From a checkpoint of a small transformer trained on Wikipedia: 911M tokens.
MLP neurons of a small language model. Each row is named by its layer, matrix (gate and up: input weights) and neuron, and shows model dimensions 373-500. Each number is 200 + 20 x the weight over its row's rms, rounded and kept within 0 to 999. A neuron's up and down rows have the sign that makes its largest values positive.
Before each neuron's rows is what it responds to, as a language model described it from the Wikipedia text at the highest values.

Responds to: Capitalized word-start in names. The first capitalized piece of a word partway through a multi-word proper name or title, such as Inniskilling Fusiliers, Virtual Console, Chancery Lane.
L4.gate208,223,216,177,196,213,190,185,232,194,219,178,202,219,175,217,170,187,211,182,181,180,203,166,190,165,225,167,230,205,187,178,199,181,223,196,201,219,197,225,207,195,174,185,215,177,206,207,209,186,180,155,213,217,198,208,196,209,191,238,212,188,193,161,183,184,212,215,196,200,238,182,186,171,225,122,190,237,226,196,204,223,191,195,228,180,182,181,213,183,231,222,223,224,195,215,180,163,203,211,175,193,211,215,202,180,188,169,208,227,209,208,234,197,186,215,189,238,169,206,202,195,221,214,247,208,205,216,174
L4.up208,205,166,237,192,194,202,208,190,178,197,215,222,199,219,200,199,229,205,211,214,208,195,184,219,198,229,187,213,215,223,210,205,187,195,207,189,214,212,249,206,201,222,199,181,163,189,214,213,200,205,206,162,196,192,209,206,173,244,196,204,184,218,194,203,203,196,179,255,221,219,166,242,192,177,189,228,191,174,194,192,220,205,207,214,207,198,213,222,217,214,201,187,239,192,196,197,127,179,213,214,193,215,191,217,193,206,193,171,188,192,208,185,234,199,208,214,208,208,190,175,221,204,201,213,196,216,190,220

Responds to: Markdown table cell separators. The pipe character closing a cell in Wikipedia markdown tables, mostly in headers and rows of sports, election or list tables, e.g. Total |, Bronze |, GD |.
L3.gate296,176,198,175,175,180,214,210,198,238,247,204,215,177,220,216,185,172,193,167,191,204,189,148,221,204,190,184,178,146,223,199,205,193,216,203,169,191,218,230,166,218,215,187,202,202,197,187,214,175,189,213,196,188,213,212,205,215,215,202,166,183,216,202,210,196,187,221,211,219,212,162,209,192,173,213,176,210,162,151,190,203,203,228,205,169,224,214,211,205,200,152,178,182,222,190,190,188,206,170,171,216,185,219,204,231,184,182,195,160,211,220,202,200,198,195,203,170,250,238,192,186,215,202,195,216,205,193,205
L3.up296,190,211,192,166,179,187,216,186,227,191,188,185,155,201,171,201,232,192,182,199,209,193,168,223,200,153,191,209,195,196,199,211,190,188,236,182,198,228,196,214,218,179,195,214,192,202,168,168,213,183,177,179,206,205,221,225,195,188,196,177,221,181,180,164,211,193,214,222,196,169,172,227,208,183,190,223,192,183,182,178,223,216,217,219,177,203,231,200,219,200,183,168,212,236,190,178,207,201,158,192,206,180,234,181,206,245,207,195,214,226,160,208,198,170,193,170,173,235,234,173,170,192,235,204,185,197,210,184

Responds to: Place and institution nouns. Nouns for places, institutions or infrastructure, often ending a proper name or following "the", such as city, railway, Reservoir, Town, Pier.
L6.gate313,197,176,174,167,221,192,182,189,205,219,190,184,231,186,245,195,196,190,193,232,191,196,221,189,214,190,150,156,192,211,203,167,192,203,197,208,200,188,231,205,264,224,190,213,239,192,194,184,170,195,203,251,199,215,181,190,200,192,225,230,202,189,210,209,190,214,208,210,219,211,204,218,209,200,210,189,202,205,206,197,168,163,176,218,182,183,192,207,213,188,197,218,193,209,220,167,205,225,188,211,194,209,229,231,196,198,175,202,191,217,204,191,203,232,193,230,203,189,176,199,179,226,209,171,209,225,207,200
L6.up313,218,210,207,208,213,219,180,196,231,205,215,176,173,204,207,176,204,192,173,185,190,181,204,223,192,214,201,211,202,237,195,203,202,206,197,212,195,209,207,205,213,241,218,164,170,200,216,203,179,242,196,220,206,185,169,221,239,203,207,267,219,175,201,178,218,189,196,201,199,223,198,228,225,183,200,168,182,220,170,186,198,200,190,208,194,240,197,181,167,222,196,225,205,162,211,222,213,201,225,211,214,199,198,227,188,190,212,183,182,237,157,189,208,200,192,192,201,181,219,182,223,206,200,173,173,175,219,228

Responds to: Table header separators. Column separators (pipes, semicolons) after later column names in table header rows, e.g. "| Votes |", "Peak position |", "Sales;".
L6.gate1323,203,196,214,187,210,209,170,178,208,194,191,204,230,216,175,191,228,190,168,179,194,190,211,169,172,189,202,180,199,216,202,207,213,210,173,215,196,177,203,231,194,174,197,178,236,204,181,204,187,205,198,210,219,174,195,177,169,200,197,191,190,222,178,162,197,199,200,189,209,162,184,204,202,223,176,136,216,197,227,183,208,239,204,172,185,151,207,177,236,196,197,239,192,190,194,211,207,158,206,203,183,167,208,202,193,166,201,205,214,206,193,205,204,177,198,182,184,197,226,182,192,210,207,198,197,198,208,194
L6.up1323,224,197,221,215,179,189,190,184,216,227,167,200,212,245,204,166,184,169,185,190,210,218,229,197,226,233,202,180,202,223,219,223,179,219,173,221,213,234,171,200,195,202,208,179,216,182,181,193,192,188,203,185,170,188,234,204,221,170,198,185,192,206,186,198,184,215,181,173,202,179,210,219,207,194,191,163,186,193,163,170,235,206,180,215,191,172,158,210,235,209,211,185,187,206,196,170,213,210,208,191,192,226,229,224,220,193,192,218,185,212,211,192,208,220,195,223,212,226,220,180,184,202,164,188,168,200,196,209

Responds to: Date middle token before year. The token just before a year inside a full date, either the day number after a month or the month after a day, as in "July 19," and "22 August".
L6.gate695,171,208,174,210,183,142,202,219,206,215,168,213,200,181,204,192,203,204,183,185,207,209,212,207,184,159,184,161,172,201,172,178,177,175,198,160,214,223,217,219,188,215,171,171,179,203,234,192,183,200,207,230,207,211,198,190,189,193,224,218,174,156,179,190,183,233,185,229,220,186,169,190,194,201,204,208,194,214,171,209,213,180,169,231,166,183,218,201,177,184,166,185,198,227,171,184,187,191,189,174,188,225,228,215,199,179,210,207,223,187,214,210,164,208,213,169,193,189,217,196,185,212,183,211,194,168,173,198
L6.up695,200,172,187,216,182,232,200,228,174,185,186,197,231,179,209,206,190,183,167,196,229,250,200,177,206,228,195,180,190,209,209,195,157,205,176,193,210,206,186,214,158,200,196,224,198,196,186,227,202,174,204,222,165,207,199,217,215,181,183,201,165,155,212,208,167,225,218,214,179,236,223,195,226,185,189,204,218,232,191,170,220,204,172,222,185,189,241,209,212,216,143,185,215,208,211,194,180,220,195,200,192,199,189,229,205,201,209,187,245,202,223,235,202,225,227,204,197,187,196,202,191,233,203,195,226,196,187,223

Responds to: Word-initial fragment tokens. Short capitalized or lowercase opening fragments of a longer word, often names or prefixes, such as Ad(albert), Ch(ancery), Un(terweger), Dis(section), ad(miral).
L3.gate1106,190,178,192,179,154,183,204,216,190,209,211,206,185,178,199,199,185,196,216,181,171,193,177,243,226,243,191,210,212,223,172,222,177,207,200,232,203,193,181,224,215,199,208,208,190,204,162,169,217,177,195,212,193,216,199,191,169,196,205,186,184,176,193,215,139,204,205,225,197,195,145,215,181,209,208,235,223,208,202,203,197,184,199,223,207,179,226,233,192,178,188,189,211,199,170,205,219,207,176,193,193,198,187,229,216,232,209,169,201,204,191,205,168,223,183,191,229,176,211,177,220,222,200,184,226,199,165,197
L3.up1106,177,223,189,226,210,191,206,222,220,223,206,203,214,190,205,197,197,165,158,152,178,187,188,223,186,230,208,204,235,210,192,206,190,211,206,210,207,182,205,183,214,222,209,202,212,188,195,189,169,201,224,223,195,244,189,203,208,216,207,200,217,181,209,213,199,177,153,198,169,206,178,193,159,189,205,186,174,212,202,213,195,197,221,230,219,231,198,204,163,230,191,219,192,200,170,198,197,200,218,158,225,192,173,206,205,197,156,178,200,212,197,167,216,205,192,193,195,175,191,189,186,215,212,225,183,219,207,189

Responds to: Table cell separators. The pipe character dividing cells in Wikipedia markdown tables, usually right after a number or entry, e.g. vote counts, track lengths, sports stats.
L4.gate1007,176,194,185,156,228,194,223,205,210,204,195,202,205,197,170,190,190,180,186,187,210,224,166,227,231,192,201,204,208,221,201,231,175,176,238,167,178,207,210,180,168,238,208,198,224,166,151,156,206,187,223,202,211,204,208,191,201,195,178,194,199,209,186,190,173,235,236,206,201,218,167,208,226,245,226,196,197,185,192,213,200,187,206,177,168,189,229,243,224,174,173,199,189,222,191,165,187,152,226,202,187,215,232,169,189,171,200,200,202,178,193,196,191,188,191,232,181,180,197,231,186,187,251,212,205,210,170,233
L4.up1007,199,225,202,195,194,209,253,196,183,182,211,195,187,201,188,184,197,179,188,185,225,170,185,211,191,204,173,173,190,183,212,181,195,178,247,176,170,183,237,222,215,222,187,183,238,178,172,160,202,215,197,205,179,191,187,176,201,177,188,177,211,213,180,194,194,236,210,221,217,184,180,198,183,254,164,172,166,201,205,208,192,236,205,206,205,184,216,173,235,198,190,205,207,193,187,186,222,173,192,205,196,204,217,200,154,184,209,209,176,199,202,211,206,178,217,209,190,214,190,212,199,205,196,176,175,227,200,239

Responds to: Inner parts of proper names. Word pieces inside multiword proper names, such as the second word of institutions or the opening piece of a surname: Sydney Harbour, Athletic Club, Mac Davis.
L3.gate397,177,188,174,221,181,159,221,218,201,233,216,168,193,198,217,236,177,182,198,215,149,210,218,186,185,201,228,201,218,196,237,213,189,215,185,176,171,223,207,207,205,211,249,182,208,166,208,227,191,202,180,214,185,179,186,187,192,215,221,215,194,208,203,200,212,242,210,234,222,209,206,204,197,182,194,233,157,188,195,195,207,176,210,251,186,168,239,151,178,194,205,191,212,197,211,217,220,190,204,201,173,249,226,211,185,207,165,168,178,241,175,191,205,215,165,179,205,185,211,199,202,188,227,185,186,209,204,201
L3.up397,187,210,173,171,196,184,211,171,233,191,211,204,154,162,208,216,155,175,230,215,173,204,161,206,208,226,189,201,180,225,205,202,197,217,183,191,211,215,179,219,203,229,207,192,206,218,195,199,197,177,198,229,148,162,205,209,184,195,209,168,192,192,174,186,208,229,227,177,213,220,196,203,212,228,236,205,202,217,243,200,196,189,189,213,192,205,205,229,199,214,216,237,227,180,192,176,221,187,225,203,186,168,220,197,177,209,206,198,180,199,192,208,199,192,232,162,257,187,219,212,226,198,200,180,214,204,233,190

Responds to: Name fragments and "first". Early sub-word pieces of names and headings, such as Kar(un), P-ar(adol), P-er(formance) or Ad(rienne), plus the word "first" in "first time" or "first floor".
L6.gate1321,190,189,165,205,183,161,204,192,192,216,196,203,182,183,195,210,199,212,195,210,214,225,217,216,158,215,192,206,187,198,206,177,209,195,229,213,200,192,203,187,192,190,204,222,202,191,200,215,175,180,216,228,191,215,190,239,157,226,202,215,177,206,179,196,187,183,168,209,210,209,179,181,189,188,211,177,201,202,189,207,181,195,191,227,263,226,165,185,202,210,199,197,201,167,163,190,198,161,206,167,201,184,187,180,229,191,189,185,189,203,202,172,184,213,199,188,200,209,224,222,214,193,229,209,206,217,199,193
L6.up1321,214,197,198,182,163,148,202,197,194,259,202,194,151,181,179,184,203,217,217,211,223,190,188,211,200,236,207,186,181,169,233,221,169,224,242,190,196,215,228,239,228,197,204,232,185,198,231,195,161,197,190,202,186,224,211,211,170,183,197,188,215,191,189,205,180,196,241,177,157,215,203,194,186,193,215,192,217,223,228,192,200,185,194,212,191,251,201,189,153,192,185,172,190,186,212,197,215,190,209,164,176,184,201,186,202,202,214,170,183,207,182,212,218,165,247,192,167,219,243,239,204,204,212,199,196,165,226,217

Responds to: Mid-name word pieces. Tokens inside multi-part proper names, mostly the second name or a surname's first fragment, e.g. Angela Kin(sey), Peggy Frank, Georgios G(iakoumakis).
L4.gate662,202,212,204,183,197,172,222,226,205,220,206,192,178,170,208,195,181,217,191,200,180,206,196,218,177,223,187,191,209,186,199,207,188,231,229,175,207,220,241,177,186,175,204,199,208,219,203,194,191,210,183,243,202,192,207,196,192,198,206,152,217,172,191,224,180,205,215,223,189,214,217,134,205,197,194,207,214,186,245,163,199,201,196,206,199,184,239,230,158,196,208,182,206,213,206,209,231,183,202,194,207,182,183,222,177,225,183,166,196,197,201,222,176,213,219,187,257,224,196,205,231,161,211,210,186,205,198,198
L4.up662,203,216,185,212,183,162,239,199,216,231,186,209,209,148,207,202,181,182,255,188,182,214,216,172,188,200,185,221,185,209,153,208,197,231,219,192,195,235,226,193,225,196,213,202,211,165,208,207,206,170,211,211,192,210,211,222,191,220,208,211,230,189,217,217,239,192,204,220,232,186,208,198,189,235,201,204,181,220,178,192,214,176,193,212,185,185,205,186,193,189,204,175,197,194,192,188,182,189,186,170,202,197,189,219,196,191,225,177,206,177,213,200,206,203,170,186,188,203,176,193,196,213,224,172,190,200,174,219

Responds to: Date phrase completion. Middle or closing parts of date expressions after in/on, chiefly month names, day numbers and years, as in "On 20 December", "October 15,", "In 1937".
L3.gate646,208,190,203,209,205,196,205,200,225,184,201,199,213,201,201,196,173,183,164,200,203,196,228,244,205,224,223,214,188,186,207,190,148,172,218,184,187,217,192,189,183,176,163,183,194,142,195,201,200,188,168,206,193,196,187,196,171,175,190,195,167,223,187,207,197,252,176,210,230,198,180,230,207,215,199,209,194,220,176,210,188,145,191,225,191,208,205,190,212,237,217,191,226,239,188,195,178,220,207,197,217,249,217,206,214,216,199,190,202,209,198,195,172,216,183,202,195,173,198,190,172,215,237,198,233,174,200,226
L3.up646,206,201,190,198,206,205,162,188,214,229,206,203,190,185,192,198,195,172,201,195,212,209,182,193,190,216,214,227,201,204,170,153,184,216,189,201,179,170,199,169,222,191,195,201,222,205,216,187,216,221,210,172,201,199,247,233,222,218,233,205,232,184,223,196,193,187,198,233,161,183,161,220,183,197,187,223,210,247,212,194,215,210,205,189,244,215,204,204,201,189,187,216,167,212,228,198,205,189,194,207,236,171,204,163,200,195,187,240,234,196,226,222,220,193,204,155,200,178,222,191,213,182,206,202,177,167,215,189